config.yaml
num_hidden_layers: 14
hidden_size: 576
num_attention_heads: 9
num_key_value_heads: 9
head_dim: 64
intermediate_size: 2304
vocab_size: 8192
hidden_act: "squared_relu"
norm: "rmsnorm"
norm_place: "pre"
norm_eps: 1e-05
positions: "rope"
rope_theta: 10000.0
rope_fraction: 1.0
qk_norm: true
attn_scale: 0.157
bias: "none"
tie_word_embeddings: false
parallel_block: false
extras: ["capped logits"]
init: "normal"
init_std_qkv: 0.019
init_std_o: 0.0
init_std_up: 0.019
init_std_down: 0.0
optimizer: "muon_variant"
learning_rate: 0.00231
lr_mult_down: 1.5
beta1: 0.9
lr_head: 0.00486
max_grad_norm: 1.0
warmup_steps: 0
schedule: "wsd"
decay_fraction: 0.576
decay_shape: "pow"
final_lr_fraction: 0.0
batch_tokens: 65536
max_seq_len: 512
doc_mask: false
train_tokens: 716900000
max_steps: 10940
dataset: "wikipedia_en"
MLP neurons of a small language model. Each row is named by its layer, matrix (down: output weights) and neuron, and shows model dimensions 384-511. Each number is 50 + 10 x the weight over its row's rms, rounded and kept within 0 to 99.
A block is one neuron, or neurons of one layer that tend to fire together. Before each block is what it responds to, as a language model described it from the Wikipedia text at the highest values.

Final word or word piece that closes a multi-word institution or organisation name, such as National Park, Air National Guard Base, national team; also table cell pipes.
L6.down21:50 37 34 51 26 65 35 62 51 51 63 48 40 58 55 55 63 48 48 38 46 29 25 38 30 42 47 46 59 51 36 40 53 57 51 61 43 46 56 49 42 55 48 35 50 53 50 55 49 35 47 63 61 32 61 53 46 56 66 42 48 59 45 50 54 59 50 50 70 66 54 54 51 53 57 51 47 45 52 41 56 51 31 55 60 18 41 47 48 52 53 58 51 44 36 62 41 53 58 64 44 56 32 32 59 54 57 36 45 45 40 34 47 67 61 62 43 61 41 55 55 38 63 59 31 36 42 40
L6.down290:63 17 34 47 52 42 70 63 62 54 39 46 34 32 56 56 54 47 35 33 52 49 53 45 52 57 45 56 44 35 60 58 58 23 61 57 47 48 46 49 59 43 53 42 43 58 46 31 56 53 59 38 43 53 36 50 51 32 64 38 26 74 65 54 62 39 66 43 38 36 53 73 72 70 56 54 45 34 54 48 49 39 47 46 47 63 46 65 31 56 39 60 44 60 56 42 53 46 21 42 59 54 47 44 57 55 49 39 49 42 39 50 45 59 58 56 49 28 49 54 53 37 55 47 32 50 55 47
L6.down297:67 36 38 43 52 46 50 56 53 53 43 67 37 43 33 63 49 66 37 62 51 49 46 48 61 52 41 46 39 39 47 45 60 61 52 67 60 49 51 36 67 51 69 43 36 42 35 47 53 35 41 41 36 60 41 53 58 53 55 48 53 65 47 53 51 46 34 29 51 43 53 49 69 58 55 47 37 48 56 42 38 31 70 40 49 45 41 45 57 46 27 51 65 66 44 57 40 54 34 68 59 54 30 67 43 48 42 62 42 52 43 43 52 47 47 64 52 57 41 51 60 61 62 49 53 60 52 46
L6.down714:54 59 19 50 62 47 63 48 49 61 63 43 65 59 41 58 42 53 56 44 42 57 76 37 51 49 47 52 51 59 37 69 47 60 54 61 53 46 54 47 39 45 36 56 56 57 71 44 72 51 47 31 55 51 56 57 60 51 55 37 44 57 54 54 64 38 45 52 36 25 52 80 35 53 34 63 45 69 49 52 30 59 56 41 49 61 39 49 55 61 43 35 52 57 49 61 61 59 48 50 53 45 49 52 54 58 46 54 29 52 50 53 39 41 49 59 33 45 53 33 39 53 43 54 42 56 40 42
L6.down878:50 46 43 69 60 55 28 49 59 45 52 43 37 52 72 51 74 47 63 45 53 54 39 61 26 56 55 41 39 53 57 47 63 36 49 49 58 40 48 53 60 31 47 54 59 59 48 33 51 38 44 49 39 42 47 57 55 45 52 52 54 58 35 50 49 49 57 58 58 59 48 61 68 39 47 46 37 38 58 38 42 50 34 52 54 57 46 35 36 56 48 44 51 46 47 54 60 28 71 48 43 30 57 44 59 47 39 50 29 58 46 44 31 45 65 59 52 38 56 46 48 52 59 42 54 52 33 72
L6.down1327:51 54 30 60 67 50 43 56 62 66 64 57 59 58 50 43 49 46 54 39 43 69 57 37 38 41 47 54 64 69 66 35 63 46 50 46 51 33 60 47 46 44 47 33 50 34 30 45 63 56 26 43 47 57 48 50 59 48 58 44 42 59 46 36 37 44 52 43 44 37 42 32 65 45 43 38 51 36 48 46 49 51 47 51 39 39 45 57 38 57 64 52 39 47 56 40 63 49 46 57 46 47 42 70 47 41 69 39 52 40 53 55 43 45 47 64 38 49 48 49 61 56 63 58 66 56 28 60
L6.down1360:48 39 27 51 41 46 54 37 49 59 69 43 65 57 55 51 57 39 68 33 65 52 42 41 71 56 27 49 38 65 55 56 60 50 65 69 41 47 39 31 53 50 45 50 38 42 67 57 32 54 56 51 56 61 55 45 25 33 59 57 48 73 38 51 37 48 59 80 58 52 44 64 48 44 61 53 45 45 63 31 51 58 51 65 35 60 55 42 41 51 40 42 38 42 43 53 57 50 47 55 47 61 32 49 45 44 57 39 53 25 47 45 29 49 43 44 35 52 43 54 53 44 38 60 57 57 45 36
L6.down1416:43 68 69 58 45 37 45 48 56 35 50 65 38 54 45 50 53 35 42 45 72 57 66 50 63 54 50 50 65 42 47 58 50 53 38 47 43 53 55 42 59 49 67 42 56 35 42 75 59 59 51 40 16 42 31 48 54 60 60 33 47 49 57 43 40 49 44 52 59 49 69 32 61 46 58 56 41 53 41 12 51 35 51 56 54 35 46 48 52 51 53 38 52 44 52 67 48 63 50 47 64 31 62 65 60 50 55 42 45 52 50 54 35 42 51 68 41 57 53 65 35 53 40 48 71 55 42 62

Final word pieces that complete a word split after a short prefix, especially after bl (blank, blamed, blue, blade), also amends, Secure, Lloyd.
L2.down187:56 49 61 44 48 47 51 53 46 60 51 37 49 54 44 47 65 51 40 60 43 49 43 47 46 53 51 52 46 60 40 49 51 49 50 36 64 37 44 58 29 63 57 48 54 48 70 51 55 44 36 32 53 35 54 56 53 34 56 42 43 45 54 49 39 70 43 50 48 30 50 62 55 43 54 59 49 42 69 40 56 62 49 52 37 56 41 38 47 44 47 55 35 52 26 43 51 48 48 50 62 37 39 63 46 41 59 39 54 55 50 58 46 48 56 34 61 46 40 49 63 43 61 53 41 57 44 49
L2.down284:44 62 59 55 51 47 39 45 53 40 63 58 51 49 52 61 50 46 58 72 50 42 36 56 38 43 54 32 43 55 40 56 84 63 50 52 68 47 54 57 62 51 59 51 50 23 51 65 43 50 44 32 57 55 44 49 52 58 54 55 47 50 40 52 54 65 42 62 27 45 36 52 53 59 62 62 47 53 51 52 57 55 37 48 55 71 56 44 44 48 57 61 44 46 60 48 36 56 41 56 33 50 38 54 55 60 48 60 49 55 59 55 48 43 39 55 64 48 49 53 62 26 59 51 66 52 42 53
L2.down793:59 41 56 40 53 56 51 44 67 60 55 68 64 51 24 59 40 41 61 54 52 35 45 65 34 56 59 50 46 46 40 51 60 42 69 43 48 41 71 45 28 62 70 53 48 51 57 41 48 49 69 54 48 40 45 64 51 52 54 48 69 50 50 48 49 52 37 60 54 60 66 60 44 54 54 60 52 53 57 55 63 44 39 32 51 49 53 45 71 53 51 48 62 59 47 38 57 43 58 73 62 50 42 45 39 36 56 40 53 50 58 54 37 48 49 41 62 37 41 60 38 39 54 47 59 64 51 11
L2.down892:50 41 52 36 47 47 46 36 60 67 34 58 40 45 56 44 46 43 71 42 38 56 56 47 74 50 49 59 55 25 57 50 54 58 43 52 65 54 51 55 42 45 52 73 43 58 44 41 52 49 43 58 52 57 35 58 61 55 32 42 47 48 75 25 55 59 57 43 66 47 49 44 60 60 63 60 52 43 58 57 57 50 63 37 41 57 67 41 55 73 60 54 58 58 40 47 49 60 62 68 49 48 66 54 62 39 39 46 45 56 59 36 41 64 47 69 70 59 73 45 55 74 27 36 34 38 50 52
L2.down1126:60 33 55 48 52 61 57 41 41 32 49 57 34 64 50 64 63 74 52 54 43 41 38 65 50 41 52 74 35 50 55 63 42 51 57 49 45 70 57 62 49 34 37 43 41 47 38 26 52 60 68 52 48 52 47 53 57 48 48 38 51 55 50 42 63 45 55 65 43 66 50 53 47 58 51 48 59 87 43 53 60 58 39 70 77 55 46 30 55 54 35 55 44 53 42 38 42 48 40 41 42 58 45 57 58 38 49 49 60 50 34 36 40 47 41 39 52 32 47 49 47 45 55 43 44 59 55 56
L2.down1331:58 40 57 51 31 52 60 56 59 41 41 53 40 56 50 56 41 50 35 55 56 59 48 34 48 38 58 43 71 40 43 48 52 52 53 41 40 51 48 47 63 43 66 45 63 51 40 57 47 42 49 53 35 39 46 70 48 62 47 40 50 55 49 61 43 41 56 52 67 67 48 65 53 53 54 54 63 51 58 50 57 59 50 56 38 41 54 61 49 46 35 48 53 45 41 31 43 48 48 36 33 48 58 49 60 33 38 32 68 59 29 45 61 47 51 43 60 47 54 62 58 48 48 53 55 58 54 34
L2.down1394:51 52 49 53 36 39 45 66 43 47 38 52 42 43 60 61 52 39 32 36 51 65 66 38 46 49 34 40 65 60 37 48 12 55 55 41 54 65 47 47 39 60 50 52 54 56 41 64 62 54 61 58 44 55 58 50 52 54 55 57 48 54 44 40 47 40 49 45 63 41 37 42 50 42 35 35 51 65 47 41 45 34 46 43 46 31 42 59 46 55 55 53 60 41 40 62 41 49 38 62 58 39 58 50 31 47 49 46 39 43 63 51 57 62 56 60 61 45 44 50 64 54 56 58 61 24 24 37
L2.down2170:53 47 62 52 46 39 48 65 44 50 37 64 55 70 49 73 68 39 33 46 56 49 48 38 39 62 62 46 30 44 38 55 55 59 58 41 40 42 50 32 50 37 38 57 29 69 62 59 45 63 64 55 28 42 60 36 57 30 55 39 53 37 36 52 47 55 56 32 51 33 37 59 41 37 59 56 49 40 49 60 53 43 46 32 53 69 51 52 37 45 47 46 52 47 48 50 50 53 55 61 45 46 48 56 54 52 57 45 55 40 56 31 44 45 41 38 41 72 43 56 61 36 59 50 47 56 64 55

Tokens that begin a compound or fixed phrase whose second part follows, such as center(board), over(hanging), after(math), due (to).
L9.down1259:65 44 58 60 71 52 57 48 53 65 59 59 46 33 34 61 65 61 50 43 56 49 46 39 43 63 63 55 37 58 54 48 49 49 58 58 33 61 55 43 73 62 57 39 42 52 46 57 55 51 45 48 49 51 50 54 47 40 54 51 69 35 50 54 31 32 32 54 38 60 49 60 66 52 66 58 62 52 69 51 72 27 62 40 57 67 53 74 42 47 66 54 45 39 51 30 62 59 52 41 54 49 55 44 56 46 54 55 67 54 39 56 53 73 60 70 49 57 56 41 57 37 52 41 42 61 56 51

Mostly the word Center in institution names (Schönberg Center, Senior Center) and the verb stand (stands, stand-alone), plus assorted stems awaiting suffixes (counter-, symbol-, high-).
L2.down332:44 43 52 60 66 51 45 50 55 54 52 44 38 50 55 48 50 51 53 54 50 38 56 48 61 38 48 56 55 46 32 41 41 49 40 47 51 38 48 56 30 59 49 50 43 49 56 39 54 54 52 52 56 62 65 53 49 50 67 59 50 61 36 48 47 58 42 57 55 62 64 55 51 42 60 57 49 53 60 35 41 49 60 62 37 50 62 41 52 43 50 51 48 44 62 68 41 38 59 57 42 58 33 43 43 43 51 54 48 53 39 50 44 46 59 67 48 57 44 61 48 48 60 56 58 51 39 64
L2.down373:58 66 34 47 35 54 74 42 48 36 50 50 49 63 53 51 63 39 33 50 58 40 48 48 32 48 34 54 42 43 45 33 44 49 26 56 35 45 36 51 66 53 54 48 50 50 45 46 42 50 55 60 51 47 54 62 55 63 81 44 48 56 20 55 37 40 45 38 46 50 40 48 65 48 40 54 58 57 61 44 62 55 52 53 55 52 59 52 35 48 59 43 39 60 32 59 65 56 50 70 35 35 47 56 37 39 34 58 38 56 60 41 66 55 57 49 38 40 65 46 43 56 54 48 47 57 43 50
L2.down1152:49 40 56 42 59 41 39 53 65 50 46 40 59 45 38 51 43 62 36 58 45 72 52 34 59 29 52 56 65 47 41 39 64 56 40 39 57 70 49 46 67 34 62 54 34 40 41 53 64 64 54 57 49 44 51 46 58 42 63 52 63 41 38 49 49 46 61 49 36 60 53 48 40 49 56 61 49 64 54 40 49 45 51 53 49 25 60 44 36 61 54 58 53 54 66 37 39 64 36 48 61 40 55 66 56 44 49 57 54 53 19 51 44 60 45 57 42 51 40 53 27 52 41 28 64 48 37 37
L2.down1419:53 63 54 47 42 47 20 59 59 51 66 54 49 49 50 47 56 38 48 55 47 24 48 39 44 67 39 45 53 34 45 28 45 58 56 45 69 79 53 55 54 52 48 52 46 46 45 50 50 30 50 53 57 33 36 44 54 55 67 48 65 58 52 32 56 71 62 64 31 67 44 45 58 42 43 49 52 57 51 46 47 41 63 61 50 33 46 75 48 53 63 53 54 61 45 48 59 54 48 38 72 49 51 43 36 50 45 51 50 47 66 62 55 48 45 58 45 37 45 61 56 41 43 48 51 44 27 49
L2.down1478:31 54 62 59 50 37 52 56 53 40 55 39 67 46 46 34 63 51 50 53 58 58 66 39 49 43 34 53 60 61 55 73 64 46 63 56 45 66 52 44 37 54 61 68 40 54 50 44 58 45 52 59 44 36 44 45 44 50 57 54 43 50 60 52 58 56 51 71 61 50 57 36 53 53 48 44 35 72 63 55 41 51 67 51 64 50 53 65 56 55 40 51 53 52 63 44 26 67 40 38 76 57 58 55 43 66 40 32 56 43 56 52 65 42 43 60 48 56 54 47 67 53 49 49 44 61 31 56
L2.down1718:51 45 48 48 35 33 52 51 54 41 41 57 54 57 48 33 34 52 43 43 44 38 35 46 25 33 43 47 49 54 52 44 51 48 59 65 57 45 49 57 48 57 58 54 57 56 50 62 58 50 46 31 42 36 44 45 42 48 54 47 66 51 49 30 44 66 41 52 41 37 46 56 58 59 38 63 47 59 41 48 53 73 44 46 42 56 61 35 33 58 26 38 45 50 51 49 35 46 40 33 55 70 37 29 48 45 60 54 45 48 56 56 48 46 51 72 36 36 54 40 47 27 61 43 40 35 47 51
L2.down1853:37 41 30 44 48 47 36 46 52 35 36 39 43 48 59 58 36 43 43 63 33 41 50 38 51 35 51 52 37 66 69 43 38 60 57 40 43 50 58 50 50 50 36 49 46 43 54 49 63 47 51 45 52 46 43 55 46 59 47 39 48 48 55 42 46 53 34 69 53 50 34 51 67 58 66 42 51 60 51 48 49 51 57 47 52 55 43 46 60 38 64 46 51 54 56 64 54 39 49 57 33 51 51 50 41 44 70 53 32 48 38 49 50 49 30 53 45 50 42 45 51 42 67 71 68 33 70 48
L2.down2050:47 60 43 31 49 55 47 70 40 48 57 50 33 46 48 52 49 60 34 59 48 37 47 44 52 47 61 49 50 53 40 46 63 55 54 42 32 59 40 62 43 36 62 39 60 35 57 29 51 64 51 63 58 51 56 48 52 46 49 59 55 37 31 57 43 57 35 47 41 46 39 48 57 35 45 53 53 42 46 51 44 62 47 55 51 52 38 42 40 47 61 58 76 37 61 39 59 62 40 47 61 68 53 61 44 37 61 50 60 41 36 24 60 57 62 65 34 51 38 50 46 59 52 44 67 74 61 62

Middle word-piece tokens inside longer words and names, e.g. gh in Gheorghe, fa in grandfather, pha in Westphalian; also History section headings.
L6.down95:49 59 42 53 37 53 51 55 41 42 42 55 49 50 48 52 36 55 43 39 56 40 49 46 60 55 32 52 44 49 33 63 30 64 40 49 50 55 28 60 44 57 35 60 60 41 39 64 65 64 48 64 41 40 59 41 72 50 37 57 39 40 61 53 45 44 64 54 36 62 51 41 56 42 35 58 57 78 50 39 62 39 48 62 74 43 58 35 48 51 69 51 51 35 44 60 66 47 41 53 59 38 55 43 44 46 57 46 59 54 58 40 39 66 33 58 49 47 46 46 32 55 55 46 53 60 63 54
L6.down105:52 59 61 34 48 37 47 48 36 56 45 47 53 53 52 45 56 49 57 45 57 53 53 42 60 51 44 64 61 44 52 44 40 27 53 52 45 57 25 59 61 46 38 56 38 43 61 49 63 54 52 47 45 50 59 68 38 48 51 54 68 47 64 59 31 63 54 35 60 53 53 54 41 67 43 48 54 41 40 40 48 45 56 37 34 51 57 59 51 41 65 31 56 63 36 46 35 65 72 55 43 55 50 44 66 53 54 46 53 50 45 59 48 30 34 44 46 56 43 46 58 44 26 46 54 32 45 53
L6.down279:55 52 42 54 47 54 64 62 47 41 66 49 60 38 60 42 53 40 44 26 67 59 47 60 74 47 54 50 51 54 60 45 34 46 44 61 42 32 44 40 48 66 56 61 49 36 43 40 59 40 50 18 59 54 51 51 56 47 48 63 41 55 39 60 50 40 66 61 56 55 63 45 58 57 34 34 56 55 41 41 30 65 63 51 37 61 57 39 62 45 50 57 40 35 60 53 41 64 58 34 58 45 52 67 47 58 46 29 40 55 47 55 44 60 34 50 54 36 39 53 49 53 34 53 44 51 72 56
L6.down436:50 30 56 57 58 41 31 51 54 51 51 63 56 55 51 55 43 43 44 46 55 48 42 44 52 57 54 69 53 49 59 39 60 36 63 70 44 54 36 46 48 64 41 39 59 41 59 44 54 63 69 55 56 42 52 52 50 34 51 37 70 44 26 51 40 42 65 32 47 62 48 59 57 47 56 67 44 53 45 44 60 49 41 37 48 47 50 63 63 36 58 43 50 40 53 52 68 65 38 61 47 36 63 47 55 48 52 43 45 37 49 51 52 55 51 51 58 50 39 35 53 66 46 43 46 55 37 47
L6.down1301:39 36 70 56 55 62 52 38 37 53 40 47 63 53 36 51 53 47 40 61 68 73 42 72 59 61 43 58 45 78 60 46 50 43 40 33 54 60 48 52 51 54 60 57 33 46 64 42 56 48 56 52 59 55 57 38 38 60 50 30 46 53 54 54 56 59 56 40 44 47 45 57 43 32 51 64 49 52 62 34 59 44 51 42 52 42 43 61 39 45 64 43 47 75 65 54 56 59 43 60 70 59 42 55 53 40 58 54 60 35 56 42 48 40 60 62 52 56 51 64 23 46 53 47 36 38 59 66
L6.down1414:56 39 50 57 39 38 66 35 50 46 56 51 45 40 46 47 63 51 50 51 54 54 38 55 67 52 51 45 57 50 43 63 52 39 54 45 55 45 53 45 42 59 56 67 37 48 67 55 50 71 43 53 50 31 53 61 39 52 49 50 39 33 59 46 46 48 38 40 44 53 58 58 40 43 47 58 53 54 47 36 54 38 55 53 69 52 45 53 49 43 54 42 59 65 37 73 40 61 38 56 48 35 62 55 56 37 45 60 35 51 49 49 57 43 43 57 30 21 51 61 42 62 50 63 33 50 51 53
L6.down1897:52 55 31 60 49 58 52 66 46 41 64 62 43 45 49 45 48 34 59 57 58 57 46 51 61 57 51 47 38 44 31 24 72 41 42 31 48 52 48 43 48 53 47 53 41 59 49 60 43 42 52 56 51 36 43 64 61 54 49 51 54 44 52 55 57 57 50 56 58 42 49 38 36 29 52 53 55 44 47 45 55 67 64 20 58 55 41 57 50 61 70 53 61 49 36 50 50 33 43 57 43 52 38 45 50 42 59 55 56 51 77 53 45 33 45 49 66 32 53 38 51 55 48 47 42 33 32 55
L6.down2044:45 45 50 46 49 41 46 68 48 46 45 41 60 36 58 32 48 50 60 33 69 40 56 65 52 46 63 59 44 38 58 32 54 44 48 41 63 42 43 49 52 56 72 72 49 59 46 50 44 36 47 52 60 61 62 52 44 48 56 37 51 55 43 56 39 41 45 50 44 57 61 60 40 46 58 30 41 73 52 48 62 65 35 66 57 46 56 50 56 44 47 64 42 47 35 51 40 50 54 45 50 56 58 46 40 41 57 41 48 37 47 45 48 53 57 43 42 44 53 51 33 65 51 47 57 50 50 49

Mostly the word post (post-war, post-race, a lantern post) and History inside == section headings ==, plus nouns like position, government, election.
L2.down676:49 44 48 42 34 44 16 60 46 49 38 49 61 44 64 57 53 50 47 57 56 45 45 61 50 41 41 47 39 49 47 62 39 54 63 59 55 42 44 30 61 54 44 54 48 52 60 38 55 40 35 36 61 51 46 59 53 37 46 52 64 50 55 48 56 36 53 39 52 51 40 46 62 50 49 55 50 44 59 32 50 50 51 61 55 55 45 55 40 43 44 49 38 45 46 46 62 57 48 46 48 56 52 52 63 38 42 49 27 42 65 63 30 64 62 46 42 36 55 59 28 55 66 62 37 62 48 53
L2.down684:49 42 53 53 39 42 55 44 71 52 36 35 63 66 57 47 45 36 58 43 42 61 52 46 59 55 46 61 49 52 48 33 48 40 59 49 71 49 41 50 53 50 55 48 42 43 64 57 54 55 62 44 52 44 51 44 33 53 46 51 61 53 57 46 35 44 46 47 40 44 57 51 48 41 58 61 42 49 50 63 33 56 36 43 58 59 49 44 43 59 44 48 45 61 48 61 55 37 56 50 59 48 47 48 32 45 30 29 49 56 66 50 56 55 66 46 51 52 48 70 65 60 44 47 57 39 51 70
L2.down815:67 42 51 29 31 32 30 67 39 43 55 54 61 52 37 60 50 53 60 41 69 77 49 38 59 62 42 62 58 30 52 55 38 19 46 66 46 61 29 48 44 36 65 32 58 32 66 64 61 60 68 52 38 50 44 66 49 42 48 54 49 45 37 59 46 50 69 56 50 38 47 47 58 62 65 52 77 69 57 49 49 42 41 65 41 51 42 39 58 30 65 48 48 40 54 42 46 51 51 51 52 47 46 55 56 56 36 63 69 51 65 59 47 58 74 41 38 41 53 43 32 42 40 49 59 55 52 45
L2.down1252:59 40 46 55 47 22 46 42 34 42 52 53 60 45 44 55 49 46 68 52 43 61 56 63 52 66 50 65 70 64 54 48 39 56 50 57 43 49 55 62 41 37 78 57 41 53 43 55 42 47 56 63 26 67 56 36 56 45 56 47 49 60 58 43 56 40 56 20 59 50 39 34 38 45 40 53 53 60 55 39 30 23 51 41 42 30 54 43 44 38 44 51 40 41 66 56 46 48 46 51 35 40 47 70 46 52 57 49 54 54 49 79 36 55 43 72 47 62 74 42 51 56 56 63 61 41 55 45
L2.down1312:61 54 83 54 67 51 38 52 51 51 52 74 23 54 50 54 57 49 34 54 52 63 55 51 36 57 54 52 51 40 43 57 57 32 48 38 56 39 63 46 48 43 54 60 35 44 54 65 39 55 54 52 40 34 48 46 36 56 45 39 46 32 46 65 56 36 52 52 52 40 53 59 55 67 48 62 61 56 59 40 36 46 34 48 35 44 53 36 43 48 73 37 47 64 68 65 65 49 44 64 47 31 53 45 49 60 45 48 65 45 42 66 54 54 49 54 49 46 60 31 47 59 59 44 42 41 47 35
L2.down1460:66 25 65 59 52 33 29 67 44 58 40 61 35 60 59 41 68 49 47 58 50 50 55 54 55 41 55 39 65 64 67 52 50 43 48 37 49 64 49 32 76 66 53 46 25 52 47 53 48 63 47 37 57 45 57 53 46 54 69 32 44 38 35 54 46 55 59 59 55 38 57 43 29 47 43 58 75 59 71 69 39 41 41 46 46 44 67 41 48 54 48 45 54 61 35 47 56 41 50 51 60 40 44 58 49 56 56 42 53 50 78 48 35 36 58 43 56 48 57 55 33 60 44 43 37 43 35 48
L2.down1817:63 49 65 36 34 42 34 52 50 63 31 43 47 61 59 40 60 47 49 54 38 56 45 65 50 51 27 58 41 44 33 47 50 50 74 50 52 44 47 43 43 51 61 27 57 51 51 69 64 45 50 54 45 52 47 61 63 40 32 42 56 54 41 38 46 54 49 55 48 54 66 43 63 31 51 51 48 34 54 35 42 62 58 45 57 50 62 49 63 55 41 57 56 49 58 54 52 56 43 36 38 58 51 56 39 58 53 33 51 48 45 64 28 51 60 45 65 46 40 59 46 42 53 63 49 31 49 62
L2.down2257:58 46 66 47 67 53 47 49 59 62 53 37 47 48 51 67 44 31 39 54 46 39 41 39 48 45 47 65 39 60 41 63 57 70 58 53 75 65 44 37 62 75 56 47 75 43 49 57 56 43 33 62 48 54 62 38 53 31 49 36 68 54 47 46 54 42 46 60 39 54 52 59 71 58 54 54 44 69 52 61 61 52 48 51 50 61 42 64 47 43 56 49 62 34 45 68 30 40 40 38 34 33 51 67 51 34 57 44 39 32 52 59 51 57 55 74 60 53 46 73 56 58 53 53 45 36 31 47

Fires on interior word-piece fragments that need completing, such as rod in introduced, rib in distributed, and ick in thickness, and on the first = of a wiki section heading after a blank line.
L9.down598:50 43 51 53 73 47 45 40 40 31 66 45 55 34 37 39 59 31 48 42 54 34 56 53 46 48 64 42 57 35 43 53 66 57 52 40 60 63 72 54 42 42 57 50 32 31 68 53 62 64 52 53 65 56 47 52 39 45 39 36 61 48 56 67 55 49 45 58 49 49 33 50 50 42 69 59 63 50 43 54 58 59 53 57 44 45 26 61 54 62 68 34 65 49 54 57 55 61 51 55 61 57 48 53 56 47 63 68 38 43 59 46 55 59 51 42 55 41 51 47 58 53 71 48 46 63 53 59

Tokens in Wikipedia section headings and table syntax: heading words between == marks (History, Background, Taxonomy), the = signs themselves, and | table cell separators.
L9.down643:64 62 61 62 59 63 61 43 44 42 26 43 37 49 56 61 40 54 43 36 53 55 45 58 52 30 33 43 48 39 54 61 58 50 52 56 40 36 48 48 48 51 51 23 47 55 39 50 53 47 37 60 39 49 60 60 36 35 57 49 45 25 46 46 68 34 46 36 40 56 38 47 49 68 51 46 53 58 41 46 39 62 57 38 42 59 42 50 44 61 50 52 51 48 59 61 44 67 30 33 71 53 40 72 49 41 54 52 55 58 45 36 49 59 42 46 61 41 44 56 49 44 68 54 31 31 60 51